Weights of a small transformer language model.
Size: 15 layers, 2 heads of 64.
Architecture: rotary positions, no biases in attention or MLP, tied embeddings, normalized queries and keys.
Training: a variant of Muon for these matrices, 12211 steps.
MLP neurons of a small language model. Each row is named by its layer, matrix (down: output weights) and neuron, and shows model dimensions 16-111. Each number is 128 + 32 x the weight over its row's rms, rounded and kept within 0 to 255. A neuron's up and down rows have the sign that makes its largest values positive.
After each neuron's rows, "fires before" lists the tokens most often just after its 100 highest values on Wikipedia text that the model never trained on.

L12.down702 [100 121 109 125 123 129 126 114 124 110 116 111 155  98 165 102 134  89 124 134 149 139  91 133  79 102 255 137 117  95 115 143 123 144 125  97 125 181 104 157 121 130 149 153 128 164  91 129 131 156 123  97 140  82 193 133 148 114 158  99 191 101 209 140 117 133 111  73 104 117 134  83 109 138 164 167  69  98 146 101 134 144 116 112  86 112 150 211 167 149  89 163 115 137 117 102]
fires before: "E", "D", "L", "US", "O", "BR"

L11.down290 [108  84 152  97  80 148  95 114 138 161 141 128 107 122 185 123 117 128 185  94 178 112 163 143  60 169  91 158 149 165 134 181 137  95  63  89 152 124 136 128 156 129 149  87 125 139 124 131 172 123 125 203 130 140 157 107 126 166 152 182 161 130 135 115 113 144 110 183 178  86  97 176 104  95 156  44 141  58 105 155 133 129 163 123 120 114  91 181 129 162 148 159 165  86 158 127]
fires before: " |", ";", "4,", "."

L4.down335 [171 143 120 145 135 167 157 131 145  85 111 157 124 127 113 136  94 125  69 113 106 138 169  82  87 140 103 142 161 147 179 101 152 121 150 105 158 179  75 102  79 151 113 182 188 110 160  78 144  95 115 158 123 122  95 136 106 161  99 171 146 172 171 122 116 136 139  77 103 160  91  76 181 138 104 142 123 157 111 108 133 186 117  95  61 197 184 144 116 153 170 164 204 200 160 146]
fires before: "===", "|", "==", "H", "="

L11.down110 [185 104 128 169 115 145 122 102 127 166 123 164 144 142 131 151 147 156 117 112 209 180 169 134 129 129 157 163 131 134 144 140 255 100 136 152 138 105 127 179 119 142 133 123 114 162 100 128 141  75  83 156 131  89 109  73 118  97 189 178 100 102 133 113 127 126 139 101 155 102  97 166 141 119 130 113  84 145 123 104  96  48 109  78 135 137 113 113 128 192  84 126 162  67 118 113]
fires before: " in", ".", " on", " and", ",", " from"

L5.down25 [100 148 104 136 175 156 151  99 183 187 162 128 162 138 137 178  90 107  63 136 105  93  96 169 139 120 138 100 126 143  94 190 113  98 117 166 174 158  86  90 102 131 103 136 159 112 177  87  75 145  89 130 110  47 152 180 110 101 147 162 118 150 162 156  94 124 119 123  95 107 151 126 127 121  98 108 127 130 169  76 141 106 143 111  91 118 170 168  89 162 150 118 129 161 167  85]
fires before: "\n", " was", " is"

L2.down532 [ 91 141 101 116 102 132 127 133 164 172 130 129 140 156  91 141 135 114 176 193 141 162 115 166 143  75 110 118  99  82 104 149  85  74 102 105 107 125 118 109 110 113  95 111 171 110 146  80 168 126 118 169 156  47 139  77  94 124 117 147 183  49 134 147 139  88  97 179 117 117 139 115 142 154  59  58 111 118 174  89  66 134 164 100  99 123 171  90 110 108  93 179 128 149 111  96]
fires before: "\n", "ial", "t", "ze"

L8.down628 [106 170 122 158 118  87 115 132 122 178 130 147 129  82 166 124 131 144 133 126 110 135 133  57 120 121  48 122 150 137 180 131 132 149  76 107 185  98 147  78  98 112 148 159 176 100  97 145 121 124  94 133 137 154 101 130 103 168 122 124  82 155 141 117 104 151 167 146 101 109 137 107 169 120  83  91 158 117 124 142 195 144 137 158 197  91 155 130 114 173 115  76 108  98 110 114]
fires before: "In", "==", "===", "The", "M", "F"

L5.down388 [141 175 146 188 120  46 152  98 152 113 128 151  76 144 133 129  87 135  82 127  90 130 129  99 154 188 115 145 136 106 112  98 153  59 124 119 138 101  90 106 177 177 137 139 174 151 106 111 148 134 129 163 111 160  83  98 149  84 160 108 113 107 156 131 120  93 148 145 168 118  54 118 139  87 146 104  47 132 193 140 119 133 203 165 107  72 152 104  83 136 154  96 192 119 108 114]
fires before: "\n"

L2.down955 [142 155 150  90 127 167 137  99 115  94 136 106 149 100  93 111 158 120 104  97  55 147  96 192 156 128 146 144 139 174 152 107 131 132  93  89 101 137 111 145  92 121 169 158  89 103  84 148 120  97 121  71 124 142 172  99 170 135 124  92 105 101 139  88 111 113  93 189 138 103 138 105 145 101 101  40  88 161 126 179 162 133 147  91  99 153 136 157  70 141 157 156 146 101 122 115]
fires before: "\n", "et", "emb", "ure", "ists"

L12.down893 [170  71 130 108 164 135 151 117 142 125 119  89 118 152 117 121 152 163 189 115 127 145 130  95 183  98 120 109 128  72 116 106 146 120 209  91  97 124 152 104 121 128 101  86 107 141 146 156  91 134  83 119  97 246 127 121  92 131 140  73 112  99 197 142 205 144 141 146 110 144 165 118 156 131 130 121 123 142 129 109 146 122 107 105 109 201 113 156 105  98 144 121  89  53 160  57]
fires before: " the", " a", " number", " his"

L2.down346 [107 184  61  80 110  80 156 127 190 128 137 150 206 170 157 149 130  97 107 114 179 125 162 135 153 175 145  82 146 135 118 167 110 153 136  88 131 136 114 124  85 130  90 122 169  99  73 169  71  83 140  64 170  79 136 120 122 139 107 145 156 141  92 135 160 158  49 101 101  85 141 113 148 158 139 175 120 195 127 156 126 103 195 127 101 125 124  89  87 124 133 158 147 124 131  56]
fires before: "\n", "n", "ham"

L3.down937 [117 104 128 144 182 110 173 132  77 139 157 202 137 126  70  99  49 107 123 126  78 100 173 169  57  65  88 145 126 104 130 116 165  73 158 193 157 137 140 114 109 176 134 143 164 164 146 100 197 163 123  90 164 130  82 109 175 149 144  64 155 158 111 157 156 121 151 104 148 164 121 142 118 145 139 155  70 115 175 145  71 138 134 159 106 113 150  81 166 158 112 162 150  64 159 133]
fires before: " the", " he", " they", "us", " it"

L8.down169 [ 79 149 125 127  98 148  93  79 128 109  89 202  61 114 122 115  85 112 143 140  99 152  77 198 105 146 223 124 118 107 104 101 123 169 163 111 142 104 125 114 157  81  92 130 141 115  71 108 139 151 144 109 100 122 108 100 175 117 156 112 142 120 149 140 128  77  72 126 106  94 150 135 123  90 162 124 129 117 123  98 157 101  88 156  91 109 148 194  90 143 172 119 120 134 185  97]
fires before: "\n", " players"

L12.down393 [127 143 151  95 127 143 159 204  81 130 176 131 130 152 178 106 153  99 108 150 112  97 211 165 171  85 107 126 165 117 191 128 157 124  66 143 136 128 150 148 104 105  82  97 133  67 169 109 121 112 160 135 134 136  94 175  95 156 122  66 138 139 131  49 144 126  99 117 145  96 106 129  96 146 113 125 164  87 169  99 142 139 134  89 174 132  97 145 101 146 139  82 147 119 195 163]
fires before: "ed", "ing", "s", "ed,"

L7.down505 [105 127 128 134 135 152 110 154 158 173 150 214 193 193 119 103 123 101  89 117 174  99 161  81 145 101 178 135 117 181 110 173 160 127 148 128 164 170  97  93 100 136  99 157 161  54 104 161 150  85 146 177 128 107  95 137 152 129 151 143  98 132 142 172 129 157 124 174 125 120 163 122 159 127  68 140 149 129 136  91 120 139 176 115 103 104 122 161 107 113 147 159  93 161 137  92]
fires before: "\n"

L11.down896 [136  98 135 101 141 152  95  99  97 151 153 147 103 105  90  92 125 135 145 144 137 145 112 131 178 111  84  68 119 120 153 152  91 133 145 152 139 165 169 129  51 130 104  46 111 110 110 132 146 190  90 125 191 154 129  73  87  92 106  66 175 152 116 153 126 121 171 128  85 101 104 126 145 170 132 135 133 139 134 145 121 153 170 122  93 113  64 154 111 103 144 121 179 193  67 153]
fires before: "\n", "The", "-", " the"

L2.down335 [123  92 115 131 110 144 124 102 129 121  99 123 130 119 158 104 198 114  91 133 120 113  83 140 184 137 114 132  79  71 191 139 100 169 125 169  84 116 103 158 177  75 144 135 127 120 135 122  96  58 217 122 130 179 161 157 172 133 174 149  90 101 149  95 176 100 109 149 138 106 143 152  92 138 117 142 164 126 145 127 109 113 149 117 101 105 125 173 108  70 127 154 151 113 170 150]
fires before: "\n", "ment"

L2.down91 [143 161 104 145 179  82 137 121  71 136 139 182 155 158  74 148 144 101  99 111 115 176 186 172 129 135 143 191  70 108 109 130 157 114 152 161 112 130 117 144 170 114 110 133  99 103  74 123 111 103 106 129 127 151 121  95  72 182 106 128 159 131  99 129 144 102 129 132 137 174 172 123 176 188 150 130 104 107 148 148 124 110 126  94 107 112 129 103 157 132 140  96  80 127 144 131]
fires before: " the", " this", " his", " a"

L7.down473 [100 126  73 100 114 166 145 123 137 161 105 155 117 171  71  72 159  92 145 147 152 126 182 190 161 133 156 131 121 121  78  95  68  96 214 135 135 164 110 154 166 135 153  88 119 100 107 136 118 149 142 158 124  96 151 108 152 111 159 126 145 145  63 136 137 135  67 185 149  88 156 129 113 104  90 123 155 137 144  76 143 141 117  94 117  83 134 141 138 143 114 134 202 172 201 149]
fires before: "\n", " of"

L7.down746 [155  92 151 108 145  94 118 100 100 152 125 117 142 114 146 150 117  92  58  89 134 130  98  88 123 161  95 170 111 110 113 111 103 108 170 102 167 174 134  71 146 108 161 112 143 190 166 131 123 120 207  98 155  83 124 144  96 163 111 118  98 112 161 114 118 144 132 109 139 174 116 142 151 107 115 149 144 193 129 191 132 134 134  93  98 104 104 159 177 145 171 163 103 155 130 121]
fires before: " the", " by", " in", " a", " at"

L11.down519 [ 89 152 150 141 141 137  99  89 103 178 203 192 122  59 143 127 155 187 120  62 154 134 191  36  93  84 134 134 113 120 157 158  93  84 141 123 141 135 151 116 125 140 142 115  88  61 162 144 145 152 132 160 182  80 139 153 127 105 121 146 140 181 125  99 135  54 116 175 162 153 147  91 141 163 199 119 112 133 149 138  91 110 125 107  98  90 147 178  99  96 119 102 140 138 150 154]
fires before: " |", "6", "5"

L3.down291 [103 139  98 153 101  80 116 129 138 109 145 166 140 135 147 120 157 113 150 104 184 110 201  81 166 111 129 119 124 128 122 135  52 109 120 150 101 192  83 104  74 134 143 150 143 150 160 136 152 132 130 100 150 144 137 190 131 116 123  97 129 159 137 145 115 114 162 168  99 156 140 126 122 121 106  98 116 130 168  95 138 136 154  98  85 159 134 133  78 147  85 137 168  99 130 134]
fires before: "\n"

L8.down635 [165 209 145  82 112 106 152 155 164 173 123 161 120 162 146  65 117 161  93 152 102  92 165 184 112 102 149 103 106 150 153 195 125 106 137 143 133 112 195 100 142  71 108 115 100 126 133 169 144  71 188 126 159 125  93  98 119 100  89 156 163 135 137 141  84  52 123 149  97 140 122 137 177 131  91 130 124 140 107 116  90 109 147  89  88 177 109 159 147 120  91 115 121 134 124 146]
fires before: "er", "es", "ing", "er,", "ed", "ric"

L4.down455 [190 121 152 164 199  90  92 128  92 151 146  82 110 151 117  96 143  87  78 122 143 137 150 130 165 123 128  95  96 139 109 101 125 131 131 171 113 140 166 155 113 145 106 122 174 190 162 152 166 172  94 137 136 113  97 122  83 113 129 135 126 189  90 123 139 207 107 157 150 101  64 130 163 124 124 140  56 186 154 138 135 106 100  93 150 186 149 147  78 116  72 118 151 140  75 149]
fires before: "\n", ",", "v"

L7.down224 [106 161 179  85 169 116 162  74  74 107 119 117 140 161 102 133  93 121 110 103  59  84 167 154 125  72  38 162 178 160 136 113 183  90 104 139 115 121 125 124 190 101 123 133 215 109  91 117 116 147  76 109 109 107 147 109  98 143 146 133 136 109 132  94 154 103 177 120 128 175 126 137 151 117 146  92 159 158 145 141 165 104 133  52  76 122 176 136 141  89 139 175 112 101 160 144]
fires before: " the", " a", " World", " this"

L3.down762 [ 56 103 114  78 166 180 118 118 186 101 137 106 134 104 122 115 134 115 141 120 123  53  93 121 113 106  28 117 156 147 145  90 171 178 167 112 165 168 141 206 120 121 157 154 150 175 153 118 171 100  96 163 118  89 170 145 174  74 171 141 168 135 141 181 145 102 175 138 165 125 107  95 152 129 144 155 108 129 101 129 127  93 114 120 105 123 131 155  99 166 155 106 179 129 126 175]
fires before: " to", "ively", "ing", " the"

L11.down882 [161 107 128 176 183 142 146 156 110 159  92 155 144  96  92 127 157  98 115  69 150 117 160 156 193 109 112 153 127 156 149 137 122  55 174 158 177 127 129 151 115 108 110 148 133 110  80 130 150 112 124 123 173 172 126 115 120  83 146 132 117  46 119 116 154 119  75 131 110 102 115 186 144 146 105 166 124 169  28  98 139 145  94 156  77 185 117 141  99 160 124 126 104 130 140 144]
fires before: "-", " -", " L", "le", " A", "\n"

L3.down512 [108 119 138 168  99 135 184 139 132  67 164 188  86 132 107 148  94 122 123  92 112  82 122 108 107 166 158 109 135 110  76 161 127 149  84 154 139 132  98 117 163 145 135 143 141 129  95 136 171 117 163 111  85 151  95 127 123 160 148 107  61 127 145 165 171 167 132 109 129 166  56 102 104 117 180 106 203  39  96 105 155 155  93 170 150 162  71 170 119 186 138 161 129 132 108  96]
fires before: "\n", "ent", "and", "ant", "ish"

L12.down586 [151  95 112 162  74 148 100  85 133 137 162 136 127 179 116 110  88  66 126 111  57 138 181  93 151 116 154  64 117 133 147 152 144 189  67  96 147 128  89 177 126 203 151 140 147 122 175 128 100 110 146 125  95 156 121 166  95 115  67  91 162  88 184 113  78 130 127 167 179 164 102  79 143  90  96 127 108  56  75 145 152 156 104 112 140 139 137 131 152  73 140 129 119 110 154 113]
fires before: " |"

L4.down755 [170 100  93 125 146 113 166 102 159 131 125 125 131  86  98 147 194 142 117 136 135  98 133 126 154 161 150 166 173 100 135 118 138 167  61 129 120 168 125 167 127  89 100 124 111 217  97 168 114 160 167 134 127 180 160 165 129  93 141 142  84  98 124 101 149 136 143 121 139 131  78 122 134  96  68 131  85 146 120 104 146  63 150  60 154 103 172 107 117 133  98  92 120 156 102 126]
fires before: "\n"

L3.down541 [147 109 133 103 149  78 127 154  50 141 136 118  88 163 147  73  64  94  73 101 116 129 110 152 115 131  37  94 122  54 121 126  96 110 126 142  62 129 155 193 110 147 108 163 142 118  98  95 159 152 114 148 101 115 118 155 186 130 147 139 124 160 186 138 134  98 163 195  83 105  78 107 101 112  92 129 116 164 173 150  70 126 100 151 104 134 132 158  68 172 108 161 153 120  97 143]
fires before: " the", "els", "el"

L5.down701 [154 101 147 132 110  93 144 100 159  94 101 102  82 122 182  88 124 182 178 164 113 132 179 122  85 180 120  99 104 121  86  92  80  81 108  98  94  93 101 117 108 149 229  84 165 145 130 159 124 145 140 166 109 105 150  73 151 151  81 156  94 134 141 130 100 119 158 158 158 176 107 152 172 104 104  99 167 160 159  64 161  73 138 140 147 105 141 118 194  99 123 157 118 120 125  67]
fires before: " |", "\n", "("

L7.down663 [123 155 163 153 140  87  93 106 110 156 148 164  38 144 145 156 160 176 201 148 118 116 140 108 136 171  37 136 122 145 140 157 145 120 103 125 149 124 135 163 144 119  83 147  97 110 190 121 145 155 119 101 118 149  74 123 110  75 127  76  99  88 149 128 141 118  77 120 118  64 143  57 153 100 119 176 115 112 121 123  77 149 138 150  94 148 106 124 118 164  81  93  98 157 147 174]
fires before: "In", "==", "The", "===", "On", "A"

L11.down80 [ 93 117 201 126 138 119  99 129  75 129 179 143 103 194 141 126 125  87 103 135  65  72  98 122 167  97 185 147  83 144 159 127 145 172 123 171 183 140 157 164 153 159 142  89  83 124 141 109 176 145  60 125 167 101 134 153 146 175 139 103  96 137 104 128 143 169 151 107 170 114 148 116 107  65  79 109 160  45 166  85 108 151 108 112 115 139 157 117 103 113 138 111 139 120 227 139]
fires before: " |"

L11.down518 [177 140 177 131  72 129 173  94 155 147 114 152  87 116 167 115 163 164 114 148  97 126 113 203 142  93 200 157 150 158 173 124 116 112 113 150 101  96 110 105 186 191 147 159 180  98 138  97 128 144 151 141  91 115 105 121 119  96 128 122 101 138 178 195 164 158 144  93 145 145 111 117  82 137 158 122 176 121 145 120 124 103  82 169 130 134  89 143 106 115 113  98 144 133 165 144]
fires before: "es", "ing", "e", "ed", "oh", "ually"

L12.down115 [128 112 142 144 184 103 127  96 152 172 158 197 114  91  80 106 120  70 141 124  98  50 121 123  98 165  64 109 129 125 105 182 114 116  82 150 143 158 153  97  95 197 155 105 155 158  89 136 104 126  82 123 108  90  88 113 137  70 151 158 145 142 135 144 138 117 151 147 105 108 126 206 121  56 144 163 173 102 141 211 105 134 174 151 137 114 203 128 143 130  97 144 135 100 174 115]
fires before: "-", "\n", " |", "1."

L12.down323 [111  73  90 178 117 130 107 147 167 156 144 137 136 142  91 112 140 110 102  89 148  82 145 136 179 165 217 146 111 173 118 149  73 164 167 157 113 129 164 109 148 162 112 182 120 158 137 105 133 163 128 129 108 136 128 103 160  90  95 141 111 113 108 145 138 160 169 102 100 132 139 163 206 116 103 155 143 101 125 109  95 130  56 132 129 154 105  93 100  82 101 189  94 190  97 160]
fires before: " |", "|"

L11.down302 [123 140  98 153 157 176  41 111 176 133 168 136 157 128 164  87 138 146  95  89 173 119 103 127 116 123  83 103 115 166 111  98  52 142 115 110  67 178 200 140 143 157 137 167  64 129 101 153  84 189  78 151 184 124 143 113 158 128 120 123  91 110 133  85 149 105 129 110  75  97  89 129 176 138  84 190 143 131 135  84 124 127  89  96 131 172 133 131  91 106 117 136 107  99 135 135]
fires before: " |", " was", ";", "\n"

L11.down876 [ 96 106 128 129 147 112 123 152 124  86 114  98 158 150 140 128  99  45 195 142  77 104 131 122 150  91 106  97 139 125  90 147 146 101 105 170 169 163 148 206 163 196 127 158 114 141 143  83 143 160  98  67 144 141 128 144 120 134  98 133 135 106 181 115 115 176 132 119 166 103 169 109 171 111 133  93 152 130 126 126  86 144 104 165 161  99 213  96 141  75 102  50 155 158  90 146]
fires before: " to", ",", " that"

L2.down889 [148 118 144 142 152 107 154 109 133 152 128 124  81 139 123 130 109 168  39  95 149 184 194 120 168 148 134  93 139 141 202 100 113  85 106 165 119 101 131  82 104 140 120 138  76 130 140 172 100 130 118 135  62 112 127 129 134 157 121 129 163  88 106 127 165 135 209 144 194 164 111 132  78 103  99 150 131 196 105 117  91  72 133 110 131  55 112 119 145 127 161  77  99 127 126 191]
fires before: " |", ";", " in", " North", " for"

L8.down783 [ 97 143  74 147  84 131 127 133 116 108 149 171 137 118 132 110 144 174  68 109 172 101 195 159 153 161  44 117 204 148 118 158 149 145 100  89 156 110 164 116 109  97 114 142  77  91 151 149 166 204 128 156 113 131  85 120 143 134 188  66 162 143  87 148 135 140 168 119 120 140  67 136 160 113  89 134 117 154 124 127 126 166 135 100  84 113  71  85  99 130 150 171 167 149 107 130]
fires before: "\n", "-", "The"

L8.down844 [137  94 116  99 121  79  87  92 139 127 119 195 146 129 137 183  91 140 108 136 164 117 165 124 125 175  98 103 171  78 148  80 145 122 114  57 110 103 150 106 132 149 163 100 168 146 181 203 120  73 143 135 138 166 144  93 137 148 129 123 129 147 113 101 156 141  81 160 145  68  89  81  64 156 127  87 178 100  93 131 143 148 130 115 202 155 138  92 119 119 168 146 132 152 139 124]
fires before: "\n"

L11.down538 [134 158 139 137 103 108 146 145 158 148 109 100 139 106 135 118  54 135 149 168 109 149 167 105 190 140   0  79 113 133 145 159 109 118  90 126 145 117 137 107 175  64 180  57 145 134 101 136  60 175 112 128 126 148 126 179 149 148 141 117 196 116 159 146 136 158 157 103 168 154  84 101 164 140 100  84 127 105 102 159 156 114 154 113 145 144 190 116  89 145 113 101 150 159 126 129]
fires before: "===", "The", "==", "In", "On", "A"

L12.down76 [163  91 139 155  81 115 185 138  81 149 172 125  73 148 134 122 141 106 165 147  98  94 171 116 178 142 176  95  88  95 127 169 124  94 133 190 108 100 152 138 147 199 140 130 111 119 152 104 161 158 130 123  90 171 139 133 140  93  59 156 149 104 143  58 151 113 168  95 114  59 131 142  83 124 133  75 172 152 161  64 110  87 150 111 158 133 161 146 103 159  86  85 146 114 169 137]
fires before: " the"

L8.down270 [ 90 137 122 123 183 180 160  36 124 125  99 174  70 129 120 153 116 149 133 120 116 119 152 123 128 115 138 150 110 180  62 124 111  72 144  65 135 161 164 154  83 177 116 116 123 136  62 148 156 181 138 111 143 126  87 145  96  94 138 108 106 157 165 151 108 168 201 136  94 136 187 140  93 137 158 140 119 134 164 122 123  77 149 138  58 129 102 167 135 162 158 177 139 115  93  74]
fires before: "\n", "n", "i", "ast"

L12.down868 [119 135 144 125 102 136  97 168 158 157 141 119  89 144 145 129  82 156 156 109 148 152  84 157 160 125   0 141 155  98 136  88  67 143 137 185  86 134 122  86 100 113 125 169 146 121  90 132 145 146  94  98 178 122 105 112 127 135  92 163 143 116  90  58 137 114 112 135 100  96 172 135 138 118 116 191 111 198 102 101 146 141 128 149 159  90 119 107 158 128 125 143 117 140  92 136]
fires before: " 0;", " 1;", " 4;", " 2;", " 5;"

L12.down762 [159 123 128 160  76 119 119  83 145 107  63 131 115  98 169  77 136 142 119 221 143  72 161  57 126 114 138 151 123 184 141 128 117 142 143 134 144 180 108 122 147 211 101 127  81  96 124 164 118 145  79 145 112  79 139 116 123  80 187 123 146 129 145 121  96 150 143 158 123 187 125 181  67  80 155 141 131 117 146 113 157 127 142 109 112  85 130 152 140 148 105 108 130 130 167  68]
fires before: "\n", "/", "ograph", "s:"

L7.down387 [161 137 177  75 146 124 175 115 107  97  89 123 180 203 119 198 147 110 123 141 144 101 131 150  50 160  78  73 179  99  58 123 158 126 150 131 109 148 136 114 144 184 122 122 170 134  70  74 130 133 105 144 162 109 126 102 133 111 174 155 109 130  85 153 128 106 113 168 155 125 133 161 183 119 107 127 111 119 129 115 141 108 145 159 113  73 177 116 208 143 147  94 155 111 121 177]
fires before: " the", " that", " a", " to", "ing"

L8.down542 [158 146 130 118  70 167 167 167  86 179 117  99 126 127 154 135 125 160 136 166 151 104 170 153 124 153   0 124 144  61 141 150 131 127 108 120  98 146 146 136 138 126 144 109 101 161 135  56  76 103 137 147 104 130  78 124 152 160 164 138 122 115  80 111 109 122  67 117 121  87 108 166 115 167 124 177 148  91 107 199 103 100 176 112 110  98 106 154 115 123 122 120 134 125 147 122]
fires before: "In", "===", "|", "==", "The", "===S"

L3.down221 [152 143  89  73  81 155 101 166 113  92 116 124 112 107 133 157  69 128 140 140 196 119 167 114 125 112 112 156  95  75 177 109 116  82 102 138 198 148  96 188 121 100 137 123 129 123 122 131 128 152 146 127 172  97 162 190 131 151 105 149 120 141 173 106  43 161 153 134 141  64 131 158  97  95 153 105 123  90 182 145  89 135 118 151  78 147 187 134 147  91 170 207 202 120  88 110]
fires before: "\n"

L7.down951 [116  74 169 113 154 124 112 170 104 157 179 132 107 111 128 146 118 145 145  98 172  98 148  90 133 163 145 117 171 130 143 124 186 143 146 166 133  93 188 125 142 143 128 136 122 136 101  49 120 119 133 127 194 117 136 196 154  21 136 146 120 100 171 141 133 182 117 104 159 122 159  93 142  78 183 140 106  55 128 127 127 152 119  93  89  87 112 147 100 112 158 173 106 139 153 119]
fires before: "\n", "-"

L12.down404 [139  75 177 164  85 126 165 161 120 148 145 157 130 128 166 146  92 111 123 106 147  90 149  76 113 121  22  64 176 137 192 109 120 128 194  57 146 113 141 121  92 146 109  90 147 150 146 143  96 144 153 114 124  59 110 123 144 114 192 119 141 152 118 194 144 206 103 114  93 110 109 148 177 105 110 111 105 136  32 153 206 140 169 148 173 117 176 166 113 153  96 142 124 119 105 160]
fires before: "|", "-", "===", "\n", "=="

L2.down194 [188 130 126  91 159 136 151 131 138 161  70  78 126  92 182 131 108  83 133 121  78 173 132 144 116  96 122 100 232  95 141 107  90 159 100 136 147 136 163  95 124 115 115 168 181 145 161 110  95 172 112  71 117 114 110 110 142 146 149  93 160 185 158 179 184 154  88  59 143 115 107 148  95 160 125 148 125 124 186  91  99 127 108 138 145 112 144 121 156 131 149  82  53 128 151 113]
fires before: " as", " a", " to", " for", " in", " the"

L7.down376 [177  95 121 104 156 105  88 133  82  90 105 146 189 110  93 102 122  97 135 167 126 125 133 149  87 103  94 107 163 133 111 113 138  72 135 115 176 163 183 122 142  82 122 117 144 109  36 180 148 128  73 133 116 128 124 142  89 118 160 102  88  83 138 115 158 131 149 115 136 191 130 212 159 126  94 112 134 114 165  85 119 181 133  89 167 159 190  46 146 138 114 142 148 121 134  77]
fires before: "In", "===", "==", "F", "B", "The"

L11.down367 [149 134 138 163 113 130  95 143 139  99  75 122 103 105 121 120 136 117 119 121 160 122 103 191 148  91 189 137  93 120 144  61 138 117 182  80 105  97 100 144 112 142  87 111 103 152  43 136 155  93 137 121 141 137  98 136 134 126 101 135 143 156 107 156 183  85 138 100  93 131 193 176 222  90  80 147 140 127 153 118 132 163 169 182  90 121  85 141 125 142 192 150 135 104 129 143]
fires before: "\n"

L8.down131 [109 192  87 118  92 170  68 141 136 180 139 134 156 205 104 148 140 187  81 185 155 119 147 157 129 106 106 117  57 113  70 104 128 111 134  94  82 142  72  75 176  93 127  71 136 143 142 115 156 105 162 200 109 147  73 168 160 119 183 121 112 116 132 163 158 100 128 159 104 115 124  95 114  98 152 166 116 147 107 111  66 135 149 107 111 174 117 188 148 106  84 123 109 120 121 119]
fires before: "\n", "it", "y"

L3.down73 [141  67 115 131 147 147 159 151 116 123 173  95 100 158 151 106 111  85 135 209 156 114  64 102 157 108 122 131  96 111  91 186 141 138 141 116 133 185  71 115  55  69 145 179 133 124 140 116 139 176 126 135 122 136 119 172  85 191 162  93  46 126 161  98 115 146  96 110 120 122 138 121 132 137  96 142 113 104  74 148 163 151 110 153 149 161  93 160 120  44 121 130 125 136 161 157]
fires before: "\n", " P", " Championships", " Series"

L11.down762 [182 124 185 180  50 149 141  77 157 142 124 172 136 146 151  55 112 105 162 152 102 115 161  95 158 145  42  78 104 143 129 139  97 109  89 127 136 132  92 137 130 112 125 201 174  69 123 135 167 156 101 127 105 101 171 113 132 149 174  94 159 154  54 110 156 119 186 157 139 160 118 154 153 158 101 155 135 120 120 146 116 211 111 133 121 112 137 138 129 127 134 108 165 130 107 134]
fires before: "In", "==", "===", "On", "B", "The"

L5.down339 [ 73 120  59 102 166 173 165 139  88  89 132  93  83 207 190  99 111 127  84 143 179  88  95 129 150 109 178  85 128 100 113  93  93  98 156 120 150 173 130 173 137 137 170  70 127 121 165 135 141 114 104  98 182 124 189 154 144 134  77  95 106 120  89 122 109  90 113 161 124 129 102 135 146 166  99 122  76 124 187 125 172 101 138 144 116 173 184 220 140 108 193 185 170 130 147 101]
fires before: "\n"